config = dict(
    num_hidden_layers=20,
    hidden_size=640,
    num_attention_heads=10,
    num_key_value_heads=10,
    head_dim=64,
    intermediate_size=1728,
    vocab_size=8192,
    hidden_act='swiglu',
    norm='rmsnorm',
    norm_place='pre',
    norm_eps=1e-05,
    positions='rope',
    rope_theta=30000.0,
    rope_fraction=1.0,
    qk_norm=False,
    attn_scale=0.125,
    bias='none',
    tie_word_embeddings=False,
    parallel_block=False,
    init='trunc',
    init_std_qkv=0.0148,
    init_std_o=0.0,
    init_std_up=0.0148,
    init_std_down=0.0,
    optimizer='muon_variant',
    learning_rate=0.00138,
    beta1=0.93,
    weight_decay=0.22,
    lr_head=0.00541,
    max_grad_norm=2.0,
    warmup_steps=200,
    schedule='wsd',
    decay_fraction=0.85,
    decay_shape='linear',
    final_lr_fraction=0.0,
    batch_tokens=131072,
    max_seq_len=512,
    doc_mask=True,
    train_tokens=834900000,
    max_steps=6370,
    dataset='wikipedia_en',
)
MLP neurons of a small language model. Each row is named by its layer, matrix (gate and up: input weights; down: output weights) and neuron, and shows model dimensions 506-601. Each number is 128 + 24 x the weight over its row's rms, rounded and kept within 0 to 255. A neuron's up and down rows have the sign that makes its largest values positive.
After each neuron's rows is what it responds to, as a language model described it from the Wikipedia text at the highest values.

L15.gate951 [ 61 140 126 144 112 120 154 179 137 135 141 111 118 128 129 168  88 118 124 174 121 143  88 138 137 100 153  97 154 137 151 147 121 107 126 121 128 114 115 148 133 160 125  99 123 134 158 119 182 102 112 114 167 129 112 111 100 139 134 121 103 141 151 143  91 158 120 131 135 165 146 137 136 100 149 123 142 141 125 122 156 116 118 156  91 146 107 135 111 171 134 113  99 114 113 109]
L15.up951 [136 127 144 115 101 141 153 105 116 144 169 134 143 137 169  94 157 149  61  95 138 132  99 134  93 122 121 103 116 135 148 131 169 102 128 124  97  92 143 111 106 137 160 140 125 147  96  95 150 141 124 163 151 122  88 110 104 129 134 146 144 152 126 113 146 136  85 138 138 120 119 103 102 105 146 143 120 122 137 116 106 146 107 120 117 134 100 151 129 122 120 131  90 143 153 176]
L15.down951 [127 123 144 136 127 118 134 129 141 150 170  53 145  53 137 153 102 132  90 109 146 118 114 161 133 117 157 139 122 158 116 119 121 144 147 151 125 132 126  99  99  90 146 109 139 120 122 173 143 109 120 101 112  91 136 113 153 140 133 153 143 124 146 121 170 139 119 128 113 145 105 113  48 112 127 126 111 164 108 110 115 110 119 116 113 137  99 100 102  89 135 103 113 121 119 133]
Responds to: Tokens inside location phrases, such as "the village/town of", the end of a street address before coordinates ("St.", "CR-529"), and "which" after a place noun; weaker on word-starts like de-, con-.

L16.gate1526 [111 129 160 141 134  89 148 141 168 133 102 116  99 137 179  90 109 119  87 152 105 108  86 176 107 121 136 125  90  93 120 122 104 149 144 129 132 140 162 145 114 129 109  95 159 144 109 124 127 113 124 143 132  80  96 180 118 134 119 144 152 153 129  80 127 135 151 113  91 154 131 145 146 111 134 111 114 126 110 117 158 130 119 113 128 147 128 163 116 139 114 129 126 186 143 131]
L16.up1526 [132 106 115 128 147  97 140 129 108 142 126 104 146 145  91 108 141 157 125 136 162 124  90 103  94 133 129 123  85 136 136  98 131 121 167  80 103 107 107 151 107 133 126 148 143 154 136 153 158 137 141 141 159  90  77 112 109 152 124 113 111 155 143 174 107  97 100  69 106 173 126 164 126 128 148 107  87 106 133 159  97 103 124 116 143 144 149 131 143 120 123 166 106 113 180 142]
L16.down1526 [106 101 150 130 108 118 136 125 167 102 139  92 159 132 130 110 152 130 126 149  78 169 146 118 138 110 121 148 127 157 108 126 133 140 115 148 129  87 112  67  96 112 155 103 127 149 121 144 101 139 123 130 180 138 131  81 116 146 170 159 165 132 152  94  95 153 109 130 141  99 162  78  72 100  78  92  75 128  96 133  43 151 111  82 125 126 141 113 136  97 173 139 146 117 153 136]
Responds to: Pipe characters separating cells mid-row in Wikipedia tables, often after a number or name (14 |, Garcia |); also weakly prose tokens like and, as, among.

L15.gate1135 [160 118 131 101 125  66 120  87 133 119 103 108 137 158 132 108 123 138 127 131 107 137 156 191 141 124 159 153  98  88 118  77 101  98  92 157 100  96 119 106 167 127 136 166 123 131 141 111 148 151 132 124 154 154 147  59 152 131 155 172 133 134  96 115 144 189 101 111 112  92 128 121 132 143 115 135 169 151 171 154 147 164  92 142 129 151  80 124 172 113 161 162 148 125 175 143]
L15.up1135 [147 122 155 144  89 115 125 143 157 113 101 117 146 118 103 115 132 133 132 119  93 111 113 187 112 119 134 158 119 165 145 111 137 120 128 146 135  99 110  77 136 179 124 171 117 153 124 155 149  82 171  85 159 134  96 140 118 105 104 143 111 118  81 167 132  88 124  88 134 154 135 121 133  79 157 115 120 145  98 119 133 171 148 146 116 168  85 128 127 148 158  75  94 109 125  98]
L15.down1135 [ 97 129 139 136 102 123 115 149 140 127 101 129 146 141 120  83 129 148 138 133 135 119 150 160 113 126  90 129 106 120 124 125 143 108 130 147 140 111 137 152 138 164 167 167  91 146 109 107 128 105 115 149 169 109 115 137 130 152 170 122 119 121 102 157  86 110  83 132 130 109  95 110 156 139 138 114  92 101 137 111 130 151 117 159 148 135 136  93 147  48 130 160 144 112 145 177]
Responds to: First word pieces of proper names, often artists or players in music and sports lists, tables and credits, such as B(rent), M(dou), R(ZA).

L15.gate842 [147  54 104 138 146 119 113 177 150 165 116 132 161 119 131 151 129 114 139 124  97 135 135  86 167  95 137 131 144  86  81 137 129 125 136 104 119 175 103 143  98 166 137 195 127 135 127 137 113 146 128 176  71 117 141 132 104 170 149 103 134 106  84 145 118  71 126 127 124 150 125 123 116 122  81  99 144 156 126 103 134 179 105 114 107 156 133 132  92 122 135 113 162 177 106 116]
L15.up842 [ 94  67 146 129 103 170 102 150  92 153 132 137 181 101 131 172 151 162 114 138 128 138 137  98 166 144 113 121 133  92 112 100 149 154 117  78  94 193 115 143 106 160  95 126 129 108 105 165  85 106 138 178  65 127 134 130 144 157 148 116 160 119 115 134 113  86 134 116 106 135 134 175 107 126  83 105 142 149 118 138 151 136 136 132 103 124 161 168 116  88 136 118 134 172 143 131]
L15.down842 [ 73  90 151 118 132 145 103 171 129 126 134 128 183 166 135 131  98 133 144 131 112 152 129  98 119 139 154  94 112 103 136  90 115 163 115 124 107 149  60 135 123 117 140 169 101 114  97 140 146 130 157  91 112  83 118  81 151 113 161 116 150 126 162 124 108 106 167 156 119 127 164 133 145  53 126  91 140 133 116 130 100 159 127 172 111 152 152 144  95 103 149 112 138 103 103 134]
Responds to: Final pieces of Latin genus names just before the species epithet (Castanospermum, Figulus, T. ornata), and digits after decimal points in numeric tables.

L15.gate1066 [140 127 132 133 144 150 159 117 152 104 132 101 137 100 144 118 134 152 122 134 110 141 115 119 123 134  64 135  95 151 112 142 102 140  90 122 175 104 114 144 137 110 150 157 130 153 126 133 131 127 152 129 115 138 150 137  98  69  68 132  94 146  85  96 128 152  95 119 131 142 141 134 105 111 120 143 177  87 111 129 102 112 130 149 137 154 129 140 134 143 115  88 162 153 127 160]
L15.up1066 [207 139 164 150 125 138 117 103 134 144 147 117 142 172 137 107 157 130 154 104  99 120 117 168 124 118  90 123 149 125 159  79 102 163 133 159 127  83  94 124 162 156 143 144 138 129 136 112 172 119 110 123 132 128 116  91 139 163 113 133 101 108 155 120 125 146 183 145 117  63  91 101 149  90 128 109 137 157 138 109 118 170 111 123 155 121 137 139 106 127 128 157  75  90 143 121]
L15.down1066 [130 155 105 146 126 156 174  99  96 125 127 106 160 114 107  76 141 123 119 124 133 134 151 149 134  85 122 153 149 112 127 151 172 123 173 140  88 176 119 141 212 148  94 130 166 147  97 120 106 142 141 153 134 127 161 125 103 173  93 144 158 176 115  87 122 118 147 159 153 127 131 118 180 134 111 139 136 101 139 129 156 150  98 137 163  96 140 151 103 136 132  95 119 184 167 107]
Responds to: Mainly two groups: table separators, numbers and name fragments inside wiki tables (track lists, results); and time words like first, early, earlier after "was".

L16.gate1353 [ 91 136  41 154 100 139 147 137 135  75 159 156 123  92  82 130 120  83 139 130 141  99 188 106 159 137 121 119 118 177 104 104 105 168 145 157 121 134 153 165 133 136 142 148 128  82 144 126 112 137 163  92 154 123 152 158  97 183 154 132 134 135 108 118  65 152 140  95 133 144 142 121 143 119 152 139 132  94 124 127 170 107 116 122 158 158  68 127 155 111 105 112 118 104  93 113]
L16.up1353 [115 101 152 113 118 151 163 109 112 113 130 126 125 157  94 139 128 133 146 187 118 168 179 145 140  92 114 185 132 128 126 135 128 100 133 107 157 151 126  85 128 136  61  91 162 131 141 137 114 111 141 129 172 166 184 174 136 113 106 122 187 140 150 157 158 143 107 118 134 111 115 104 121 139 117 116 155 160 122 154 134 127 119 134 149 129  99 162 151 122 129 161  69 130 109 141]
L16.down1353 [104 129 167 123 114 118 151 114 124 137 128  98 127 132 128 153 142 131 169 133 137 163 114 180  96 125  99 150 101 137 155 111 118 108 146 156 135 117 115 146 121 120 130 119 124  73 120 149 124 116 192 127 148 136 125 103 154 107 136 133 105 101 127 146  82 139 130 142 123 105 140 148 119  85 104 117 109 158 181  70 165 192 128 144 150  92 115 148  63 140 123 115 126 128 114  99]
Responds to: Hyphens, commas, spaces and word-piece fragments inside names, model designations or lists, e.g. GOES-B, F/A-18, rap, rock, in music/media text.

L16.gate412 [102 134 103 103 116 166 147 156  89 104 102 119 111 119 164 141 116 103  72 140 109 124 107 122 131 124 146 118 148 153 132 125 133 165 163 123 120 143 140 170 116 114 134 139 108 115 153 103 113 138 153 125 168 145 117 115 132 133 117 113 178 109 143 146 148 117 158 126 123 124 138  96 142 129 161 113 165 129 121  72 122 149 154 125  79  96 138 109 162 125 157 129 131 116  72 108]
L16.up412 [156  91 150 124 165 132  98 136 151 119 101 149 118  89 134 130 112  87 127 115 118 127 134 138 133 101  61 143 128 133 173 139 123 106 110 122 110 149 108 142 128 120 170 162 154 121 111 142 118 134 111  96 103 130 153 147 130 158 143 142 133 101 142 168 147 105 101 158 155  89 129 150 137 129 108 145 133 162 129 133 105 133 166 159 103 122 136 147 145 117 138 138  92 110 118 164]
L16.down412 [147 120 159 128 107 102 116 133 136 155 127 112  75 137 104 133 114 156 118  89 117 125  88 120 155 102 118  76 130  94 107 165 101  89 134 104 110 125  73 150  99 108 167 139 108 124  94 100 180 146  93 135 147 152 111 148 110 170  97  89 146 152  81  92 111  96 125 144 111 127 127 115 148 129 119 143 111 155  92 129 121 147 159 164 126 110  84 132 174  85 125 147 132 138 151  99]
Responds to: Tokens inside fixed multi-part names or numbers: the leading 1 of split years (1875, 1997), elided apostrophes (L'Heure, d'Elsa), and title words (1st Lord, Earl of, 3rd place).

L16.gate8 [ 67 145 131 105 158 142  81 165 170 102 124 127 105  69 145 144 160 145 126 121 121 135 133 124 175 170 116 122 135 145 148  99 135 116 125  91 156 109 159 121 102 138 126 110 112 137 136 113 100 169 129 131 120 122 141  98 104 150  91 134  80  99 128 157 127 127 119 146 127 109 123 110 118 122 147 103 123 107 119 136 101 130 129 149 136 117 101 125 128 122 159 144 119  93 152 145]
L16.up8 [ 99 182 127 121  96 166 109 104 113 126 146 123 109 115 114 103 129 144 138 113 118 107 160 121 137 100 132 121 145 140 121 115 127 152 109 158 132 117  80 112 113 156 110 118 106 142 123 111  88  60 137 126 109 153 149 146 147 124 163  94 121 129 130 124 121 129 124 134 112 129 101 118 109 143 140 129  95 122 122 146 118 134 116 132  57 129 137 118 109 129 143 141 145 119 117 126]
L16.down8 [ 72 131 115 134 137 109 112 114 112 111 101 132 134 103 119 125 154 147 150  80 195 104 112 126 158 108 137 148  87 137 117 144 120 134 122 114 105 136 148 105 173 126 151  83 132 120 142 110 124 107 106 136 146  93 176 166 103 134 129 154  99 196 127 122  90  99 147 133 154 171 122 110 131 141 105 143 118 128 147 163 198 124 128 118 120 137 119 124 146 138 176 150 118 125 117 104]
Responds to: Three loose groups: cell separators and spaces in Wikipedia tables, "on" before a place or broadcaster (on American radio, on High Street), and mid-word pieces of foreign names (Domin-go, Kat-ar-žina).

L13.gate1220 [121 133 127 138 126 118 129 153 111 127 107 140 100 160 122 132 160  89 133 136  81 161 159 115 155 117 120 155 121  87 111 104 135 131 157 139 157 145 112 141 125 113 112 115 130 149 144 134 122 131 120  85 152 126 119 111 136 124 135 162 106 116 206 125 107 153 139 115 133 100 116 137  95 145  95 110 155 136 102 119 146 129 146 104 162 137  99 122 132 113  92 130 112 119 148 153]
L13.up1220 [ 94 136 120 124 113 135 110 127 124 112  96 111 123 197 167 131 124 116 140 128 103 133 128 135 127 111 121 103 120 148 129 184 158  90 121 135 110 138 118 133 125 104 122 113 138 133 111  92 117 118  87  86 149 149 133 113 116 146 124 136 103 132 170 164 111 144 115 130 138  75 151 143 105 108 100 131 145  76 113 139  82 134 107 100 158 127 141 107 127 153  95 137 109 119 180 101]
L13.down1220 [142 129 114 121  98 140 112 120 108 139 127  99 127 174 151 139 124 108 128  88 108 129 111 156 122 118 127 164 140 133 110 161 121  98 125  85 103 177 140  96 148 129 139 125 148 152 128 123 148 123 148  81 125  83 126 150 114  79 169 149 119 150 111 148  64 121 139 118 109 135 154 112 130 123 162 140 140 153 113 108 136 108  94 173 155 115 125 120 114 143  92 147 144  94 146  85]
Responds to: Punctuation and digits ending fields in bibliographies, tracklists and stat tables: periods after author names, table pipes, year parentheses, as in "Vladimir V.", "6. |", "(2009)."

L16.gate1516 [106 123 149 109 179 184  69 159 172 113 131 124 152 135 132 149 100 112 174 131 123 120 126 144 164 119 103 163 135  87 135 103 122 160 124 144 100 147  85 133 117 144 112 177 107 137  90 119  95 165 121 148 152  97 132 119 144  88 120 137 142 134 134 117 120 113 158 140 129 173 128 133 153 141 155 144 127 135 104 141 124 180 116  92 139 170 130 117  99  95 197 119 165  94 107 151]
L16.up1516 [ 84  95 136 127 122 128 142 143 150 112 139 116 139 122 133 143 112 174 153 136 112 166 153 153 135 116 116  79 154 148 142 111 170 106 116 120 126 143 116  78 128 145 139 125  61 118 115 145 108 109 138 135 106 132 100 111 128 138 122 129 130 156 109 122 142 101 177 157 132 123 157 115 150 117  99 105 124 122 116 105 135 108 138 132 145 156 128 104  98 141 104  88 163 114 113 164]
L16.down1516 [114 104 150 149  80 130 142 111 168 128 166 132 146 122 127 155 131  86  89 165 141 113 117 141 122  94 131 141 132 152 141 149 137 139 126 127  90 141 104 170 144 145 148 134 111 133  83 117 181 111  51 162 135  80 103  96 130 108 141 115 155 134 109 144 113 107 141 170 123 159 104 121 118  61 135  85  90 152 113  70 155 124 143 147 151 133 123 113 124 149 130 129  90 141 113 145]
Responds to: Mostly the abbreviated genus initial's period or the last piece of a genus name right before a species epithet (T. ornata, Teretiopsis abyssalis), plus first names and table-cell pieces in lists (Victoria, Matthew).

L15.gate1340 [112 109 154 108 115 130 143 118  93 184 102 120 148 110 121 115 158 112  98 147 130 127 151 149 136 118 126  94 132 147 142 148 138 134 101 124 103 116 126 101 158 165 170 129 127  96 113  82 109 115 105 136 108 126 119 116 126  80 131 128 101 123 119 101 126 154 142 141 140 145 136 135 129 106 126 101 142 103  88 126 160 153 149  91 155 135 117 115 162 126 106 135 117 150 143 108]
L15.up1340 [107  94 118  93 162 135 106 191 141 112 166  87 141 130 160  94 170 114 116 129 119 167 133 139 121 102 139 113 134 148 118 113 168 137 141  58 135 138  93 159 114 142 110 130 130 129 151  84 101 159 122 111  96 134 140 135 113 112 145 138 150  96 112 128 145 106 116  94 109 159 137 146 105 140 164 145 126 123 144 108 133 164 143  94 125  93 108 111 109 138 157 165  95 167 142 115]
L15.down1340 [ 92  92 112 103 125 137 119 158 118 127 109  76 124 135 140 115 120  97 104 104 135  98 132 125  63 125 130 129 123 153 150 108 168 192 106  98 162 150 112 145 135 112 155 156 125  88 114 136 128 130 109 122  68 140 131 177 145 146 144 161 126 146  97 110 104 134 119 152  66 141 127  95  98 108 126 118 183 161 122 124 128 147 180 181 157 107  99  87 132 147  99 113  60 162 171 102]
Responds to: Apostrophes inside words, mainly French/Italian elisions after l' or d' (L'Atelier, d'Este, l'aube), also possessive 's and don't, plus scattered mid-word fragments.

L13.gate281 [ 99 121  95 137 133 162 134 143 113 111 148  84 205 126 119 125 168 125 103  88 141  97 135 180 110 144  95 117 148 169 128 136 111 140 145 182 127  95 123 129  95 142 114 108 131 129 123 156 103 134 134 127 140 154 130 118 146 112 142 101 113  90 113 160 124 144 120 170  77 131 150  97 117 109 161 147 125 164 111 107 108 172 130 117 131 101 134 126 126 104 116 121 126  60 119 118]
L13.up281 [159 130 130 124 160 115 101 121 105 149 114 138 115 116 118 150 119 128 121 113 121 144 149 108 126 178 125 144 144  96 113  91  69  85 134 119 155 115 113 124 127 130 102 125 139  83 103 130 175 106 181 123 158 161 131 113 151 126 132 159 133 105 133 128 148 132 141  76 156 147 135 106  94 116 148 182 134 128 133 128 153 158 141 121 131 117  83 133 116 121 115  81 113 123 115 116]
L13.down281 [110 122 116 119 124 129 113 149 130 115 133 111  56 123 151 125 135 178 128  97 125 116 140  63 157  95 135 108 150 164 142 106 147 103 106 110 123 149 166 149 145  92 104 118 142 139 105 126 133  85 169  98 129 132 147  89 136 109 171 154 142 145 146  97 115 115 109 121 146 122 125  82 115 123 139 170 140  96 159 145 103 149 111  87 189 122 114  95 131  82  97 133 149 118 164 102]
Responds to: Digits partway through route numbers, IDs, and times (B6199, MS 481, 10:40), plus opening word-pieces of foreign names in tables (Vakıfbank, Thorkild).

L15.gate936 [105 149 115 150  89 136 128 142 120 115 113 138  95 131 151 137  95 133 133 136 123 150 129 114 134  96  73 134  99 162 119 118 168 121 109 149 148 108 126  81 111 166 120 126 133 149  99 126 168 146 140 119 108 123 114  88 155  85 124 136 139  97 173 154  91 163 119  65 123 132 125 127  84 120 113  91 103  95  94 145 114 117 184 123 119 148 165 169 111 162 144 102 116 137 149 149]
L15.up936 [103 111 162 138 128 122 151 124 133 178  83 106 148  84 131 103 100 135 124 135 160 105 155 100  98 139 144 105 120 133 168 121 153 127 146  89 145 103 150 181 100 148 147 126 145 132 113 120 137 119 131 129 105 145 159 126 121 156 120 100 112  75 147 159 148 117 116 141 126 129 133 175  86 138 120 117 150 131  96 157 127 151 133 156  96 149  95 114  81 137 146 123 110 115 128 104]
L15.down936 [ 56 138  99 145 114 113 113 128 101 150 126 118 151 114 131 122  87 172 127 175 121 170 129 150 102  39 141 151  83 123 143 144 151 151 132 147 116 101 138 137 164 118  91  90 169 103 151 107 125 111 100 125 141 126 139 119 136  99 142 126 139 112 129  64 147  94 159 109 137 138 155 129 106 107 110 132 114 153 157 128  96 148 158 119 101 105 131 100 157 114 135 115 111  79 136 153]
Responds to: Word pieces inside non-English, mostly Slavic or Central European, personal and place names, often in sports tables or rosters, e.g. Mla-den, Pa-vol, Vuk-č-ević, Topol-n-itsa.

L13.gate855 [119  92 122  81 110 112 116 117 143 121 106 135 115 137 104 137 136  89 133  90 116 169 131 131 150 135 133 166 128 153 168 135  95 127 114 106 105  99 164 101 167 147 137 146  88 150 158 115 148 157 152 135 124 130 159  97 149 120 123 137 108 155 104 134 163 112 139 134 148 139 151 111 191 104 110 135 148 114 126  84 139 105 141 127 119 153 105  89 117 117 154 159 162  91 110 125]
L13.up855 [138  98 136 130  97  82 129 149 136 113  92 127  98 131 126 130 118 151 130 179 133 144 161 128 130 131  63 161 114 119 152 137 109 173 110 143 107 131 110 169 153 119 142 113 148 115 103 126 109 167 147 120 122 130 152  89 121 112 135 148 139 123 139 147  97 113  93 140 177 169 114 142 149 153 115 140 111 119 143 167 160 120 150 186 113 139 107 128 157 126 109 131 148 120  93  85]
L13.down855 [121 143 136 139 105  49 130  97 103 109 127 194 139 167 145 167  84 131 131 161 101 151 157 119 137 129 129 153 130 111 127 143 123 131 126 115 147 122 165 170 112  84 144 149 142 118 140  86 132 122  80 141 148 110 181 102 105 140  97 161 106 116 149 111 133 119  88 152 157 146 107 166 136 110 143 140 124 165 155 157 159 126 154 103 129 127  90 123 141 141 121 141 150  88 134 128]
Responds to: Words just before a description or judgement of a work or subject, mostly "as" after described/sees, also "is", "it", "with", e.g. "described as".

L16.gate1457 [154  82 109 153 140 122 130 111 113  80 117 118  51 181 162 152 136 154 103 113 180 147 134 121 103 127 142 143 123  93 156  88  82  99 175 127 130 140 150 135 148 156 128 105 130 116 155  91 153 150 135 133 156  76 133 150  82  91 148 130 151 143  93 160 138 104 124 139 144 139 119 104 138 164 133 123 144 136  91 121 152  91 144 171 123 137 155 102  90 209 136 125 123 139 161 141]
L16.up1457 [128 156 137  86 128 149 134 121 126 117 153  77 156 156 134 126 128 136 151 120 138 117 119 142 109 112 125 125 117 109  97 113 154 135 125 134 133 112 169 107 110 141 142 106 123 121 150 169 161 136 121 132 115 167 111 133 100 155 111 146  61  89 115 105 136 158 114  93 136 115  76 135 119 147 106 152 162 107 109 157  99 149 127 174 189  97  97 133 135 124 124 112 118 142 123 127]
L16.down1457 [ 99 103 145 138 103 163 118  95 115 117 104  93 131 138 154 117 141 193 155 139 114 125 135 100 129 174 126 127  82  89  91 128 135 107 116 140 112  90 105 150 121 114 137 150 103  99 127 110 151 131 101 101 121 111 168 192 128 143 109 152 147 126 121  98 163  90 140 133  97 126 134 105 139 108 115 143 100 109 148 134 143 111 119  99 172 111 115 100 109 135 106 155 170 128 112 159]
Responds to: Table separators (" |") or periods right after a track or episode number in track listings and tables, before a quoted title: "2. | "Pass Some Down", "3. |", "2. Medley".

L13.gate1185 [134 102 149 132 148 124 108 138  80 174 151  98 203 152 132 152 198  95 130 147 134 142 108 139 139 134 153  84 172 119 130 124 138 109 182 113 139 116 126 141 122 133 113 128 124 140 119 118 135 130 106 158 132  89 167 139 130 119 119  78 157 169 102 154 101 183 117 146 105 150 105 144 141 126  55 101 142 155 109 143 164 157 126  86 101 125 165 140 112  94 135 106 136 133 125 152]
L13.up1185 [123 140 105 108 147 111 142 147 159  65 139 119 123 100 119 138 100  92 145 108 120 165 139 137 149 148 123 140 148 148 131 142 127 122 121 102 190 109 147 113 117 126  92 113 116 140 123 122 140 174 152 135 131 121 101 138 116 160 156 119 124 106 114 132 125 102 157 142 136 123  81 107 133 118 124 129 135 135 137  93 136 175 167 169 143 134 158 117 130 130 112 118 142 141 146 107]
L13.down1185 [115 118 142 114 145 147 148 190  84  87 173 140 129 123 155 112 113 118 159 105 136 147 181 130 127 105 142 135 101 135 146 148 119 161 120 100  81 134  88 132 116  83 117 120 138 108 117 124 164 141 157 113 107 106 127 136 133 102 146 140 114 111 136 157 110 128 155 126  80  75 104 144 141 135 157 133 120 107 108 128 104 144 143 166 155 117 135 140 164 114 123 153  93 121 114 127]
Responds to: Tokens inside structured Wikipedia lists, infoboxes and tables: field-name pieces such as Succeed-ed, Bur-ial, Mot-to, genus abbreviations like T., and table cell boundaries.

L13.gate302 [166  65 108 149 129 130 126 123 162 130 102 148 121 139 141 135 120 123  69 134 161 147 126 133 138 118 111 132 120 116 152  90  97 106 107 149 114 121  96 124 138 124 155  77 118 146  97 148 120 145 139 156 114 140 121 150 165 151 132 139 125 158 134 146 107  87 149 110 132 120  88 110  99 188 118 115 158 130 170 121  93 120 141 123 127 128 138 141 194 156 123 125 102 127 105 122]
L13.up302 [178 125 106 110 149 183 117 140 144 130 110 112 145 135 127 142 120  90 154  96 122 123 134 142 138 138 120 120 126 160  99 155 109 146 163 163 145 123 167 189 147 169 141 131 148 161 158 170 117 134 141 145 120 170 137 112 141 146 140 170 119 115 138 121 115  91 111 160  95 116 162  91 195 137 126  91 111 157 168 104 136 136 120 154 137 146 112 150 161 108 143 135 140  93 122 152]
L13.down302 [169 129 118 113 137 185 113 132 163 120 154 167 195 140 160 114 112 113  96 112 144 104 105 164 123 119 161  92 171 155 117 107 107 130  41  98 127 154 149 107 154 156 122  99 120  98 124 135 128 157 149 150 174 124 141 160 154 147 111 121 106 102 146  78 118 127 137 116 136  75 129 136 127  83 155 175 144 107 144 106 144  81 132 185 161 129 138 157 154 154 138 114 138 109 120 124]
Responds to: Tokens partway through names and titles in biographical, sports and list text, such as of in Earl of, surname pieces (Ye, Ber, worth), and ordinals (first, 3rd).

L15.gate556 [110 119 156 112 128 130 106 146 100 162 145 139 104 121 125  81  88 128 119 136 120 115 147 133  95 133 133  89 107 127 134 115 123 151  65 134 132  88 112 160  95 119 118 120  92 128 149 145 140 156 121 143 136 135 114 108 133  91  94 148 111 132 130 146 158 119 114 144 134 139 119 166 149 156 129 109 158 125 122 129 129  87 133 117 108 117  96  63 142 163 150 123 153 151 144  92]
L15.up556 [154  79 137 132  99 139 171 117 160 127 141 140 136 156 129 181 145 136 159 155 131 169 117 142 136 170 138 121 158 111 139 132 145 110 109 130 153 140 124 124  89 120 138 144 155 142  93 130 154 129 166 143 143 104  92 124 102  73 159 127 148 123  94 133 140 113 152 172 127 137 110 145 133 131 142 122 131 137 152 117 142  95 127 137  67 113 149 163 149 153 132 165 155 158  99 138]
L15.down556 [127  94 111 121 102 125 139 122 130 133 159 128  74 132 131 127 164 112 134 126 188 132  75 143  99  99  88 155  63 103 138 114  97 133 126 157 169 119  96 133 119  96 106 133 100  78 124 109 134 151 125 150 129 102 192 158  95 176 114 114 118 170 151 122 119 121  95 133 113 105 151 113 101 165 142 110 122 132 151 125 159 120 128 107 134 125 127 157 144 186 110 125 141 156 119 128]
Responds to: Closing " |" cell separators in Wikipedia tables, mostly the last pipe before a line break, e.g. after Notes or Source, often after empty cells.

L13.gate564 [135 105  95 103 130 163 170 133 129 112 102 124 110 139 152 120 148 134 115 139 144 146  75 124 130 121  96 122 148 164 137 138  97 122 122 126 113 157 176 172 138 105 153 163  90 142 132 140  88 133 131 149 146 121 133 128 148 188 128  93 130 118 117  82 129 120 133 146 188 137 137 124 184 152 178 141 146 134 122 124 109 129 161 139 129 163 122 124 159 128 163 140 119 130 119 125]
L13.up564 [125 107 101 143 114 145 142 145 104 111 136 132  97  86 113 123 151 156 117  89 141 133 118  89 147 125 108 152 118 159 129 134 131 154 134 101 103 112 107 142  90 126 137 124 104 130 129 110 111 127 140 126 189 108 101  83 154 143 148 103 145  82 153  87 160 133 109 147 128  92 161 133 152 153 133 140  91 101 111 153 132 111  92 148 138 112 138 136 151 172 102 182  68  82 122  94]
L13.down564 [126 155 115 125 106 141 126 169 138 102 134 148 160  91 130 129 107 172 109 100 118 146 127 160 162 127 140 128 109 137 133 158 152 120 100 119 173 120 107 158 131  75  98 116 131 120 130 119 135 118 123 113 110 108 120 139 144 145 165 124 147 124 121 116 122 131 155 118 130  87 149 140 144 115 164 124 120 134 131 110 136 107 130 141 146  97 121 108 144 151 127 126  96 161 101 132]
Responds to: Mid-word and ending pieces of Slavic and Scandinavian names and titles (Crven-a, Kirurgis-ke, Karlovars-ko); weaker on digits and punctuation in coordinates and tables.